Part of a small language model's weights.
Size: 16 layers, width 384, 12 heads of 32, MLP 1536 GELU, vocabulary 13945.
Architecture: LayerNorm before each block, rotary positions, biases, attention and MLP in parallel.
Training: a variant of Muon for these matrices, 269M tokens, 4365 steps.
MLP neurons of a small language model. Each row is named by its layer, matrix (up: input weights; down: output weights) and neuron, and shows model dimensions 16-111. Each number is 128 + 32 x the weight over its row's rms, rounded and kept within 0 to 255.
Before each neuron's rows, "raises" lists the tokens whose logits its output raises most directly, leaving later layers aside.

raises: " Location", " Other", "See", " See", " Notes"
L7.up1063 [151 143 141 197 122 166 125  66 152 125  82 124 173 124 107  64 167 125  97 115  81 125 120 103 141 102 142 103 139 142 167 164 143 125 133  82 128 150  93 132 102 102 148  59 137 107 104 136 182  61 167  92 170 155  96 143 168 185 116 139 162 133 162 110 134 156 117 159 156 129 140 141 106 111  96 107 114  58  97 139 139 142 128 141 120 131 122 184 104  99 122  90 118 104 156 128]
L7.down1063 [117 122 200 137 115 206 189  82 168 134  72 166 133 107  92 139 122 113 129  78  76 160  93  84 139  67 153 134 107 115 161 106 147 121 129 181 109 155 110 155 190 129  95  96 137 124 141 110 211 131 121 112 177 166 156 135 164 138  66  97 112 101  90 103 154 136 156 121 140 107 104 144  96 135 116  59  79 134 144 126  63  91 139 139  79  95 109 152 106 149 154 165 126 136 138 124]

raises: "n't", " only", " importance", " usually", " except"
L9.up149 [118 126 135 110  92 111 145 126 183 142  97 145 162 176 173 111 128 131  83 139 210  86 174 201 157 126 162 135 151 136  67 128 155 106 178  88  97 143 141 127 148 163 111 157 110 115  65 151 117 112 175 143 119 150 120 146 131 135 120 111 107 153 123 153  98 107 152 193 155 190 161  85 146 135 127 134 158 144 138 163 160  92  84 138 175  89 110 142  64 112 117  95  90  84  84 125]
L9.down149 [171 141 126 109  80 103 118  80 124 141  61 171 117 153 109 161 138 226 131 105  44 145 161  89 132 142 144 102  98 124 121 136 154 111  30  72  95 156 157 133 149 141 128  99 132  96 109 133 147 180 178 118 105 128 133 162 153 155 120 123 106 151 113 106 129  80  83 140 154 184 128 123 163 110 105 152 132 161 122  95 144 148 132  63 128  94 154 147 107 120 116 118 230 138 144 140]

raises: "iction", "icts", "icted", "ican", "ict"
L5.up660 [126 151 197 114 110 119  50 175 119 125  89 151  81 129 118 110 101 108 151 143 106 111 139 146  99 113 123 159 103 150 119  76 133 108 175 130 149 142 160 188 118 121 177 171 113 143  84 186 101 149 179 167 176  96 156 104 135 141 100 160 114  66 112 106  95  59 145 186  47 124 111  83 141 109 149 113 130  98  82 122  95 135 136 109  79 140 112  53 160 114 113 161 136 142 108 155]
L5.down660 [129 122  82 103 105  96 153 183 161 123  88 174  76 106 113 148 182 111 137  67 132  92 173 185 120 163 139 141 148 160  88 128 109 145 155 181 110 130 118 163 181 117 128  75  94 151 133 184 160 149 149 152 139 103  74 139 135 114  62 116 104 115 146  85 150 111 185 158  73 154  90  90 147 111 167 124 148  84 120 117 168  98  79 118  80 153 109 162 132 153 113 154 112 136  91 148]

raises: "ock", "elling", "ards", "els", "ops"
L9.up703 [ 86 124 133 104 158 156 163  99 144 107 133 147 138 144 126 110 154 106 125 125 131 106 165 154  97 101 169 175 144 183 137 133 114 134  47 110 110 145 116  89 141 110 138 127 176 113 154 128 167  87 118 137 169 149 126 134 144  96  41 139 149  79  99 149 132 148 100 236  74  75 112 132 160 139 156 205 229 129 110 123 105 127  70 128 116 157 149 111 122 108 112 145 146  89 101 126]
L9.down703 [ 65  51 119 100 153 106 115 117 109 166 137 148 114 177 134 111 126  87 124 142 170 106 111 149  92 110 167 125 125 153  99 132  90  64 128 117 129 114 149  88 166 122 135 105 140  84 137 134 106 137 116  61 147 153 101 129  93 103  95 135 129 194 113 165  94 160 129 106  72 125  67 137 143 215 146  78 148 144 126  36 137 130 136 103 133 126 143  16 163 155 103 116 143 132 114  87]

raises: " northwest", " south", " west", " north", " southwest"
L9.up1524 [123 114 104 160 121 133  81 124 129 124 133 176  93 104 124 101  84 108 101 135 148 127 172 140 187 142 109 184 121  81 147 137 103 158 173 129 115 135 129 171 145 121  88 159 133 138 182 111 149  84 107 142 154  80 156 168 148  99 154  79 121 152 119  97 124 156 134 129 164 109  57 164 137 168 108  78 118 165 166 131  91 140 152 131 111 224 121 115 114  75 189 101 112  66  99 148]
L9.down1524 [143 118 135 126 116 153 134 106 135 110 102 124 113 150 128  97 123 111  75 108 128 107 150 153 151 128 121 148 150 138 191 133 126 100 185 109 148 116 133 162 159 106 109 118 183 131 112 171 176 131  81 131  88 128 103 195 154 123 151 162 114 106 118  94 164  87 131  86 167 128  79 152 199 140  91 137 142 111 128  64 129 167 128 183 120 120  66  87 143 104 128 109 106  90 130  60]

raises: "ization", "mi", "isation", "ized", "one"
L9.up873 [150 209 114 154  81 118 153 122 123 100  76 102 123 151 132 120  81 158 149 153 175 134 153 165 124  89 187 145 107 158 130  77 162 179 168 134 139 149 197 150 122  92 168 173 161 125  73 151 129 121 135 162 167 159 111 133  91 123  98 117 144 109 125 125  80  90  95 135 131 133 140 108 135 124  50 146 255 142 128 125 151 198 119 120 137 119 166 140 111  94 110 172 137 155 138  89]
L9.down873 [141 114 113 149 154 115 162 148 123 135 144  92 125 156  88  80 132 155 125 134 168 145 170  76 158 115 166 186 137 200 122 134 154 145  69 128 106  87 176 105 149  97 140  74 106 135 138 120  91 191  70 110 144 128  60 163  96  84  65 133 122 135 127 118  73 133 106 133 104 106  97 107  82 157 130 104 125 104 128 102 159 137 103  75 130 116 125 121 167 139 112 122  71 133 176 113]

raises: "st", "sey", "ologists", "str", "stone"
L7.up217 [171  96 127 106 158 140 125 164 183  95 111 144 147 130 141 179 147 144 101  66  72 128 153 113  82 102  65 143  93 152 120 114 112  75  79 159 128 120 174 114 100 159 146 151 124 105 148 180 147 151 109 114 115  94 122 103 164 114 210  63 145  86 111  66 174 130 168  91 175 120  88 160  96 118 200 107 121  95 164 151 124 118 159  61 133 138 128  95 134 104 134 138 157 157 121 164]
L7.down217 [180 113  92 181 145  55 135 124 125 117 136 183 152 107 117 110 122 102  99 138  82 163 117  89 130 188 127 116 140 114 115 126  73 134 157  50  95 127  90 115 141 150 135  95 111  74  96 145 173 118 131  77 130 142 103 164 144 132 157 122 132 116 150 102 125  96 173 111 128 123  64 124 110  62 139 169  84 164 209 108  86 138 154 160 124 170 158  86 128 142 154  78 143  61 122 184]

raises: "isher", "rog", "ishing", "used", "lex"
L5.up678 [156 141 168 136  87  60 165 102 128 130 126 131  82 127 108  48 166  79 143 108 108 135 105  73 117 152 144 130  90 104  62  83 152  54 127  95 153 162 127  91 167 110 141 207 180 147 144 139 148 176 114 124 106 132 203 123 149 139  75 148 118 137 115 125 175  62 178 132 143 149  79 166 101 136  90 126 162 129 142 151 159  96 221 107 118 102 107 154 218 125 117 144 134 110 123  83]
L5.down678 [121 131 158 102 105 130 111  66 141 105 156 111 161 147 131  62 152 135 188 165 144 137 110  66 109 126 147  98 133 104  69 121 141  77 113  79 146 135 119 136 129 144 119 210 207 150  80  68 156 166 116 129 121 104 192 127 147 125  88 116 125 157 169 148 169  89 112 113 166 147  40 138 104 109  79 137 176 150 189 204 124 159 161 125 116 158 124 101 178  94  92  90 163  96 103  98]

raises: " Upon", " However", " Their", " After", " Despite"
L7.up1156 [137 106  93 114 168 115 154 208 128 181 118 146 137 122  97 132 166  93 117  82 151  78 146  87 129 127 121 144  86 154  92 130 121 148 125 156 102 134 118 119  71  56 137 175 146 122 126 145 126  96 231 153 124 126 100  86 125 254 126 119  82 153 131 155 151 131 124 144 145 123  69 114 110  86  97 118 110 141 161 157  87 154 151 165 146 112 149 151 133  93  92  98 140 141 114 153]
L7.down1156 [163 127 100 124 108 127 165 134 112 110 119 146 128 111 138 144 167 116 155 129 119 108 103 119 172 134 113  96 137 116 146 108 130 148 135 169 112 137 119 152 113 136 138 130  89  95 137 121 124 130 121 132 139 111  97 120 135 116 141 128 115 143 135 107 121 109 133 117 126 140 103 110 103 152 181  89 132 134 132 124 105 157 193 149 129 116   0 144 137 117 103 107 111 121 102 171]